Weights of a small GPT-style language model, trained from scratch on English Wikipedia: 6 heads of 32 (1 for keys and values).
MLP neurons of a small language model. Each row is named by its layer, matrix (gate and up: input weights) and neuron, and shows model dimensions 0-127. Each number is 500 + 40 x the weight over its row's rms, rounded and kept within 0 to 999. Numbers have three digits each. A neuron's up and down rows have the sign that makes its largest values positive.
A block is one neuron, or neurons of one layer that tend to fire together. After each block is what it responds to, as a language model described it from the Wikipedia text at the highest values.

L5.gate372:518524519450485517523509442468544472500481522508476540534487499472496550516548495481564508542535496555496529577487512488571432527552502520521513461510538455489495551575456547507528517422447480519542465497488494501521561517509498466562505511543461472502502466544504514525544459508455572525603507419546507519412472489584543500541423551533482535487476457539524531422527473429544471494461
L5.up372:509480526488464434459570498528496481431495446507466537523467475467456455502541570502463470483518534497499494524466550425465470480546474526551482459459437393430504502599510532525501560453541505530538454507547457517577490505468494508536500447477435465463546484465473464523558521523457527474536480559508484528401457531505527500536432515483487530419518533462446572471591469505542486565496
L5.gate679:541601538501466498446540452485474466482518445519598520536506482498434541530501432395467491488403466463451501515545496535535471495499470485528510525494495511594481511457514539458552476465449407542567539489549554468572464469571446462521558494468496458432509470431494500533530474453516445529577485527473530543497549463570477501550482587465458563465559464469485547500406537466542483532528
L5.up679:524561505549551445415491442517513470470530454486558531510494486531542511500411544539443443528472538508542559447482574487484513495505482470485493486452536570548500544520487559453488457501475503545547503463605563475553534453529493472460502513477457500437479538401546479482576560466491537497527515542496580492535468490546491470501458503522444535534444455486466576479548469492498492497515
Inside quoted titles. Word pieces and small function words in the middle of a quoted or named title, mostly song and album titles, e.g. Get in "I Couldn't Get Off", Won't, of in "Bureau of Land Management".

L3.gate150:455513524545581491493447474476397528494506521451571456472550527577492531533526419491481460528574416552504443467500495539529499516484478480513462476503533467496579493391492497515463495454520449528486554506540489458470452539493525465519569545477527510483507533496490561525480517440553578452455457514495459474520452462515564538482478481514474517501534480586445460555489496632510496469474
L3.up150:462498550502519472523478523544499500531469505421577452481558491539538553489543409518508537459613429545461497526504513514485435519483466540454497498432557394475518487443500472486447440470554481546490523525529553511447495551414460538530540517496428535488480537533595517525520494488477505457471458504482448452510464516504614478531460510536459495530446470525451455561454482474480491513485
L3.gate194:481506511532552450537497487538499451564479522488613547424522459589428491519490503498495535473435518522459496457531511478500458457533443582541511529506573453525513509531499580528530533502557495553507465520466508533531506568449500559503479483483511490539508458493476506540490500584551462502599400512490386531513534582579427496516454468509460515580492510492555526527495478481514504556535
L3.up194:567474520500571441502454494532532493544513464495506500406495448434502469514546495466501473499402609528468517508534451487495488531535520489554497504519477522556562461452534509503561507458510523500518547574446589493484549555541462524560526476469483488516518551538518577525502470482493478526571489539522443513465488531530463525540493521514529510519465518536460533550460516457495503470484
L3.gate212:527517508475499459502527515469473513488530556467476459479499551454530560560595455513545483530487468466418523583496514417546564532465459495501512445474555458474522515428524512450476527547493508580446521505495542554426469510467517561548507519535523451533511501584463486496520500461456514536496452532461556513500433460461457501588493505534485502529473573448497483459466479551470535390445
L3.up212:453475564551489463577577475604553512542577447474510445470520515482514480502509431539488518448525444512534550569515541484532509419529581469413472486529430438495516503427523497482507515513458512542480462480504472520477491474506422491607436483576400491583493468472518506483420425477535499553489471472527490532491519547435530457516491499402499505491519491525540456510505497502484534475439
L3.gate325:511498569516576466501500515414547519529463489528512461485532465496439486489519450468502536538508459507485526520556554496495530544406520490472536596491490514493457437494483544505481516528486510510542515480499532463504552492511488489567568521487504478419491581493475520529454526491444524497549521513453492535465554533520564469483437539487478486520510506494482414502571526512551491441524
L3.up325:495549525451530464466521471448457542528487522491462566503474502514437518428494486493424479541467440456468506540542490504539497460523540444460460511500538502469474445489508513536489462479571461426419466500565525455494446495533530511488504446458533481511461503453410511517509471494469520476508414506480470476490484470477453463494427519566546525522508422565478478486475501489550507517445
L3.gate527:466521541535519509424465456454461455553468478474507480493481538435534548471510499496496501491533483495529617535495503473463481516520501553559472430460553475571457492513587506436448490457510523425460483552593540517548605496469510451539465460524444618519492515475525478508459521476496496478534517422563441548546452457457510467466457514539570519539499500537497469535502466492494519489477
L3.up527:482469511526506449540448514525510524450495535460484484523466497510489471488542460517545502527496436454477539558489466444467443574527490510561507520483514469518411488496504473511502564438506526468461439477529524493477412484471482471493524535525529433486558562451503435505509537496558553466487441492537568503460456493452464439437533486477511409510517480565471477529531505555479513442453
L3.gate542:449503487412528518492507481537496523533475463518494512509496449537411563453489488522527491446477471539489514541485538512475531535496468472524476543559451477536477556444486495465541458554570526572544543559517596458535451498457355474468518513481558526476446500481508460472507500460520493442543415521396448480525501470476481450512505471507522441478531493513460527526557483529455499468498
L3.up542:421502511468500512476507486509500517560557494439569552480445538514511522546499464513565415436542445506454524540541540428468526526509438488454499505516474509508465470500473469433464483558470549432542497479467523487581506563450477431540563478531507419496533394507511503437495539492536487480560474467487445454555535507522560479479492420504548448499506550474527592512518558453431517567533
L3.gate607:495521494497470545457416526552550507519512447481579499503560456501457538506503471484451492469579477511442453441460507521471543518468493492502519548495589493443535475417477513527465515545471520397546456494573453475480543493481441485521495556546446480499470531375515507489506502490578484465555420509527491482471505459528532490498446478494501574477475559478489482404454512469500548519514
L3.up607:464543533507504497518488512438556510489538496528526517473590467392522498501512490474496561460413550495465467484473593528517541521478458459539532451434567557458523464538485443440525509464516531458517418442474488507468490443502528508503497506458515522456587493442568496526469494458503495489496444453498530491514576477478541423496433537505484546475482565540528436466577455554514546471431
L3.gate648:566422522527464458530510516451563474500562464469579545444497515582511520521486521486527533547540540516521523451494527447571444434491528505463482551477556476516464363540480531478458530489452498578505466545457483494485515474494456502491509495515481425499531490479593461524550458451490479517503603558445480514475557477480580449458457481461490531541466505488515538525520541489490532554568
L3.up648:501479471502509454537511456577466458488504497571503495558468526492490544568492427508447609481527449459496535490491475414511514443516510498456432487512516512414514484531490433557490392475494494517440532407451475557432515472505459533475498633481471473529527524473505524543493494538506497474495493494571481531523572558440518409500503491521457475500484523474531509502631522499512468519487
Split word-initial E. Word-piece fragments, mostly a capital E split off a word's start, as in UEFA, Early, East, Everest, Egypt; sometimes inner fragments like Nazis, Queensland.

L4.gate182:458573490442491461538489473433482528543532571462514483469513444474516579481588428532488590521550506495566500482486563532510465504489468512493463455492519573528474522560457506560487481530497542599451515503456461480461588538525556491556438457538545497496506532527566507510467501539532444512548550463437489555502387442545480463497563454566501499520592538569480487470518542505514454484494
L4.up182:540529531487503453528437481513412474484510478505542461409377517496500508530498436493440498466528530513490499615487558466570467573431472527540426455445460544554592510511502492486504536476473523563513483522545490408519495451461500476510420454506511402482427503476448453482525489487524510465493481489502511601446502524461518479482488535465508509511486494523500525584499522554512491534491
L4.gate285:545539547557523434485507505449461504523497513445521556486518498472559540542498482520475579489483433547450488542566538495520500557514502526524536511465543557453499442490514472514524510537454521557490446490429514473479559467457450489439570558531514433452547479456478512479490543479499446469496535502610455516587452468480446519489478507513455542596472582556443547557504486409540470490489
L4.up285:490575517503459509487485566579490463462532501509507474518502546559483440442505522419429521461512484545494474528523523439520538508521512477547555520458477517487490448546573522506553518542530530531494501510528529462507498465499527495547498535472503438536528482553541447558596504474418427507535404481543568559520525455528400524573568469530500461549538502502453503420497493495519464523557
L4.gate300:482530495534484490502469549558528532533570415478479508457502471456517538471434575549484549478512506475437579532487493535512471513540507491644509494525524458591525453493513504497555481477470505513507537458449466437524550514517605549546545558476498439465524516489552530494635458500530455478539474516448469538472487501482522466530515478543506434586491501519537520463560489406507449535515
L4.up300:530545517525490487508532543497458507500493481598453560498556508476440540521528442485451595538557408514429464525499463534497508515503460479491526528505526578558458479516517491526507499507504449501524501532503562462490558540481505476531581577493511498522552528493517527424507433563514537466465500533507490543590486537497490433497464489466512494503478535560552459520595505471465537480488
L4.gate511:479474446510557434496461432482506517466487488450502510455488445527483528466525530502415497567517456536482506521437522514532401523521542523498556497464547478574575552554500411472493534452509517531485537496506553514492506478555533523485633527508441517537538514479511469539535545497549477568522482507504431585457496538455450471489495506540449511464523496534545465490505403458513500506521
L4.up511:481492434430513412461480515543499502495502487458542546411475518532477505558513460519474414571506469502455486512545528508494570538554502470594475459466558540587436520558500464479509473524466568587427513495497473493522476559522575489468511473480478482585466533519521477526570495495534453515545485541580498527527477468537472481488527524559565524537527589505509469459568470456602473516435
Verb-introducing to and modals. Infinitive to right before a verb, after in order, failed, hoped, able, managed, refused; also modals (can, may, would) and did not.

L5.gate304:476493494506462432498528525487531485420579542561502562386500470570490491522551485542501469473517413507490581475474465514468513565530542604492521521440518544556447427489482500557546480559517509514464531487551540526500517574511455453498520498475606492450521471431440461499506535480514582464553534538516536451492459467524441495480491526485518362547509574496492503495495451540459446485540
L5.up304:485554463465490493483492437520471455493439504467515535516507505543494532471497562526538529449523510511534502517526457439499528553519490517449508470454462482484472479511473497424472491488556510526472572527496528482540503510473529398473441526498478461457488484420493443615511446424496549483493466458506502473486467433512493517494533441460492545557496457501496497494546494496489452478481
L5.gate420:517463444509441530562533539515479463489514492564490548477497494499507532479557484618463480502472459506486551512499454505467542525487502509518532499548513542538493478582531519492531540533490507517522501521471475586485464513418432428534493512520566542558474489442574522572533547479579508527536485470582472472512505487557508521457487481443508472465472529482535483485568453567532502567562
L5.up420:440528488496498469459449447498461489484494493454523424504467537519493598452512457531458509437437464510541465418503436496449487500520473457545546485520486526443467588473520485495533528525488507447409564500482432466503464509466472538471562504577491420581559487496563483539486454481505552497514522484555436454507522448469534533491515517500446503520467478552508520508506431516449490531465
Plural subjects before verbs. Last token of a plural noun subject or subject pronoun just before its verb, e.g. play-ers, stud-ents, they, we, relative that/who, also "often", "to".

L5.gate36:466467480432671495438457484506481461498488570515462491471520471442515485441478481595468470491483492555488544532569507486560462447552472432483456499453434493504507434446518496482465476585502493525528478495494506479510490538466475517590599478503507490478503431485495525564495516427485535541485579509444454497457495530455522539484499538496476510531501442503535549521527484543455490463508
L5.up36:502538470469512508546481508517454506481554463467494460497455480448575536453492511531492493513457538574466563410520490495433530513506563454485542527560515521491421478481476476555512489539547536516472496537514492515458473558546487437463553457466523521436429456423503438523484575553499477510498544467497509491470486489477463494530429528507435475605489537502451513512501502529586498526585
L5.gate695:468451475504637470518508518564503581491499453541470510533539543456509444552482581574475565514498495446520502504490464498521446484487466517503506456565545434538506493535534509486472573530503446550468520469484560503466454555523476503543590542486523506452483490396478487509453569537564484560478541460551458555381529421521467508474500496490560550459554494516503478462509486463513511512512
L5.up695:513518468515532505500516538484458465464525414503483596477577511513512567521476461487437460455518455529508469501494554542513500538480439501477473566505466458469515449438492424532512448493505433470500514487576463480456512592453538439590551432447460519496508432447528463577516507466500511427569480440504504552488522496465537453489490418474570442553467467474484478481580467506511554410588
Word-start fragment pieces. Short opening pieces of words split into several tokens, mostly "le" (at least, level, letter, leaves) plus initials E/L (Ellis, Evans) and ou (Vancouver).

L4.gate10:467518505420525512465546447497510458490435490492500495474448493510507504532468543564431467521556536496528470481459614483504510496532496525549516454546496442461511522547490547532508532484461422608485508540427508514533431475476451508475585487456491443457500510543534504470543473568514540462513448491466528488458479528499536557563477494527558573438481465503503510389516433468583502509445
L4.up10:484542480497540434480568414486521406483535453504493506432493499571505475582437531541525495450501457463523489495532562420545471485447516482481528461544571495604503492530550524484480475505505494499561533506454536539539500507514507449494472441459477469487514477530551504511540572426563551458426476471485471483493430481541433519495479457562476532478494494492475543422432489429546497412481
L4.gate49:523507508569464490544454523451495576518496592543499435484485571528495503464463549450595509569474524514547514488508556526486532499459456492488526521466464513617524569489487477509464566528489496472487480436520463522533547479516516524563479472523547499567509463473506552465533501501546491427518472497521503471502578484429492485482519444456477559511496486506574457449547492501552543499566
L4.up49:576471546523473563463512456550465504532521474439517517455523467517507527496518547512434514476560550578489507534496484495544513503631505518520442522495540515453497495563508481543486447483497515499571505579564491494539513473528467510497565534457416445519487551491560587486440459537512482521465536501459608548576519519517480517525436482518551498557531518444464515512547431517520491509479
L4.gate336:522476430556562502535481497518482539514491544520496542521483421542523522467457446527589550525553473577493422515469557576479507498437474469474554578536507486464460472524503443540490460532395438472453493478466516464500498493518488457538500496481526454536431554502555582505504451484516455420597542507473488506506486518504428625419529436473561541499488496545439462507436478492557564420470
L4.up336:579537509496570491483505516477476494436484448488582567566527463524531487531483501467531484549523523483524538519484487458465484445448501491500432553549459478519524414500575466503524467476499529519544533478470555470592508490474498533570564540464519420497495518589479454528546522466453575495537540434567471506418548508463495503455496509449509505566531549455544413486561462524518572505394
L4.gate589:461467485445509535495436451510463541499471476528477524500495551547385529521520510497477560523553497503479475500491519544523455488524490513463524488520512512591519520456491547505504521465474393556492465497491444488444478515508533515533503462512466531533504547488499534555567532473516511470563485441607502521448465558453523523492464543418498500456455543471466431431534535520516519512513
L4.up589:459439433576517513400550536458473530493461462536481530476530521509523509481459537424506511554507419564523568506538515507498479483587439495486438449561488539532442610541495536460517512472564532564519491480563495470464534508459473479384493435515495543538482496478559503419542457437502515482475520429572539552488519478549433492448458483488439541508475488464452494424498454507522510593484
Title and contraction tokens. Early tokens inside quoted song or work titles, especially apostrophes and contraction endings like 's, 'm, 't, plus opening quote marks in track lists.

L3.gate215:435530463563503463474541511458494498484541474482486555530471515439549518468463531452429478534513508503494496521506529493487522473554466516449437461511511489547513519498484504510487487542456456533523514484614517419493552525567478423489496521457486573443482473562525449488501538419537518496568445506460479528539485490468487551478450532522479562474510522444433518451437483450483518552497
L3.up215:478518469553455488490546416485504463538573536514503495539465513413528517545511532499453492551437508464447479562474481424520463519517471545503476440528471505523492480505417579539468480508517486512470484531639474441474490558489402460514609463437561518464503575511475504532560455541513538538558458527465558523504545505512456498523454577453482569519526467494434504517458500540514581488487
L3.gate265:453531455450536523428514508579577492469477501495509514454517474507535543533457552497425444498520444483513467514437528563517532476553416465523472485556504408499447499413475491538536486533485538471419505542476488420496524482516529471492529510482496488526477537556602430497548492399468490493527533418568453444474526602529580474529505473474499527432502477439460550524484482489514496463471
L3.up265:487571467528443480538481487531497499583568460510538469448487472488543473545528444420509446580509425515407557447429507514513484472480480449453522474477521488494540501501523508449408545522433504462434449458419509471551510458557519440502577466524513616503518524455462431476494511485543467460503471549480446490440529510573481477482535489516457544506520491425521522446541529504484480473525
L3.gate319:465572508464519487524438508512584513554538474490547472521459414534454530501527475515517549461487531480530440510500467532536487572550516590547444463464444532531483495466470547531452501471441438555548517510547565491469517545501515523502519483464452531580463443436496535482496570545569501478577469480531543482483470490546490538510528481512459531458511456459449537494528507483509482568457
L3.up319:478545477515568449533586499552508459458477428518494473423532516472523530498528582510519590499498496461523510562496475537471484505526526463518465457444524506463488530490464478437506550552486479517472590494478541494576550498466443537470523527455505470533557516493443499416497530506511545479541522509463490576583461490569485503529474456535420499502482451487467553438511505553545539512530
L3.gate346:553584482557491528500461471578493530468532485551496498511472535534547575495518590488447556505577518594513500453483498507557551535480514524498453477489479519545512524456484464506459478541418500522504561530581505419522461471491471523466537571486475463491492474564513511484534574466544521542523570479443599479536491491514503380485487530497533496483499491502475512505518430518533583491488
L3.up346:507502519504523510495476425479520452522496514516536509555446512502541556538464451485482511500564522522524519438571511501566502464492486452498455460463554441537500591558505515512508437543498496514449536544510570504577511458481459553478505526536500541520453432451468478479564445498433433522615564554466488526436498505516616421498494478478505484471485504447468469471506414549494518510516
L3.gate501:510463483493552536477483457492503556454495514520583460491498535480493518519467501527542504463480529467536506560534490521498505511469482475497464482506564474425531526565440464413458501469501487505531529506457501535543524424538393523540412529540567487502446434476487475413508530467519507512570547429551485478466449526471464510467477523490450475544501549541533552532521459509457512477443
L3.up501:532473458480495517480438551546495497513454535509511495484476414499460549544528512515530517491508477464509578459472481535544495550532564491505438483512508557470470560576558457527495509479474505592493600505483481405485425520470472499543481468481442532454487438475482463520523552512463504472559564492546478424467423519543468490446444496507481478478545502424545529472515463549451534538500
L3.gate519:541470483524498463534455483492490555450491491554507489442498501561478505522494457442569532528570435575448482531518589448487439468552582501491410509518449511587465542470497472494516424590487548506465469509437505510461496442575477488457519487476477458444424526452453507489507487480407475488449572489466503509570462450469513457511508415479549464480548480432476550467500492492484557509490
L3.up519:481496484515530511569470521535562542498558473476445578566462536556534485495458518521486574525556539560432580464566508505539501583462515476506510476474453506543427525505510584510548553480461462482478516537483510464505464531485498567541545545535494434450482502473541538516508520490465556470515454535516486508535559496457502542480536565567552504420488521495507552481471467575537482520529
L3.gate528:485517525472529518447512495582445533473491504541503610461468515511429516535397494552484510540502468524477546462526497476473420521530513554514513467512470528480458536549559564434467488453418484499548505518494489404511465471484462513497509500544504510512498462528501595421555544374478484553606533471531480431511484479482530446487458574599479559468488493502509483423487555506435518545494
L3.up528:541564514540512473488504485522520475510506497533513508472499477474445460442481483427527518573422514478557528508393488545464474499500529524472508500493447485473527540511536497522475510519486578449498624488497474450525588381457472551464543432482482479530465562497486562521560550497514486541533495503485495499544453536503526526515450521554456506454524467492548553477446497522470431524540
L3.gate580:465564505446533522471559461531541516458531524512469539545472481591510557605490473437450501496499458503551438485497477546597493517485521481440502447465490568543486482494499508484575519495500558439520494504509487504553485502510500461469500454500490539492498472489471567458539484433508519518492532524514527481492491409502446465431453410451536521505516481530502473503485481488497510489441
L3.up580:493508439529470493561494490540515529453532474454434461454485504536468463544477457496542513487538432469476571526473551552445401520575616488519491467497522554518514472462500517449461531492444514511465396536477514553446445554517474454473518459522513568413512500533530486445448472500485454486501555480498495525493551480529474510503515523572516515498458529503485560424512455471488450497516
Word-completing fragments. Word pieces that finish a split word, such as endings after an apostrophe ('s, 've, 't) or after un- (un-if-orm, un-able, un-an-imous).

L4.gate385:468418478522527477454507442511505515474446537508488542490485462469511450508479518472485502550517419491468503486451522510506438465504536441462540541523466440479473461480531536475534445469479558502476514586584563531532557500533495530423490448484484534490601537481505551546539507473438404494444436489476459462454525524451514492545494482473446498524508512514510506464491516570545528431482
L4.up385:534461565462552504457471547587513444514530507554547527466538451467473538505591490519523518517550463556525476518494519521479506488470521544448494459481549425556469523495521487500517470534483490584538577516505481487409470521497474480495512497487488515401509583461496483534497502502492563523526472516527533520531554551446463418548491556488538509478521508621515397500559467523530537464570
L4.gate480:539451571441468528553515458513546479470556475499603522491533504493553545478549515568469480518461544506532513486529431508458477517459475502486473453469393483491467459469496576437503527500488440498539499498458544495482569439555459450470479534522508495494556500503445511518469540560461464528471521552522460476537547529512489458489494395406523446510525493585575464438594471517571486491536
L4.up480:454501526489541514499512587503498570525495502498490551524484450495459530440584450543510463549556522475478511512475490515479542570439485446556545479540465529546553437492473521418435447501479519514444555524512484505491465504503440492490469526577605540474494531567592539446458460588446437481496464521481569402550475477502533510483457479489531524455507503480498542495497479503483492462609
L4.gate688:484512525520448562511519434514543462515524483513542525504477535553481462552526513545481550431526453550519493513507426416454426473491443560498581455538471501534444516558538488520478497454467373422517506544475552514493502459472482517454495478524526484481456451463488562474535445511516563419475533474501485446467514550536483452511534499488573494498597566519486539472488489516534556427457
L4.up688:463509491544449451550515570485520467521546468450501486596454571451506471575533519480522494495460440466542572500446486448473522438460556492445522521492559510481455570512476519468568525563491446495524484516518525494498491494502512549495537519510487498553475527471527466503502462471528564497473454456557463549501434459466528541467542590475517526468561555570459487442579504527449509413605
L4.gate689:474498515484403484529467533510588499475476506563547489486517440504526467500490473535453487462523486473489464446522522491518504535523500546453482520507461465550470500504460479458479589552492425537504504478509553522455520435567479529423595488494532561496490434511539522579497527515505527434495419502508512472488589465503514429507521530564554485442516522533519407492473475512504552412477
L4.up689:513478499511575490508518551464510465477514536509567514470489488561560519520484513467469503533498516469518484517440519423488490511456503505458452500530431443538477480464467478467499467618414441419439522479481573499458530503492491510474506448488486444478515576512508516523483536457523514459460536512532504424438494465499523483539503525513481521539518547543526522497454472480497497524518
Auxiliary verb after subject. Fires on has, had or have directly after a sentence's subject noun or pronoun, as in "Cohen has conducted", "he had hoped", "She has said".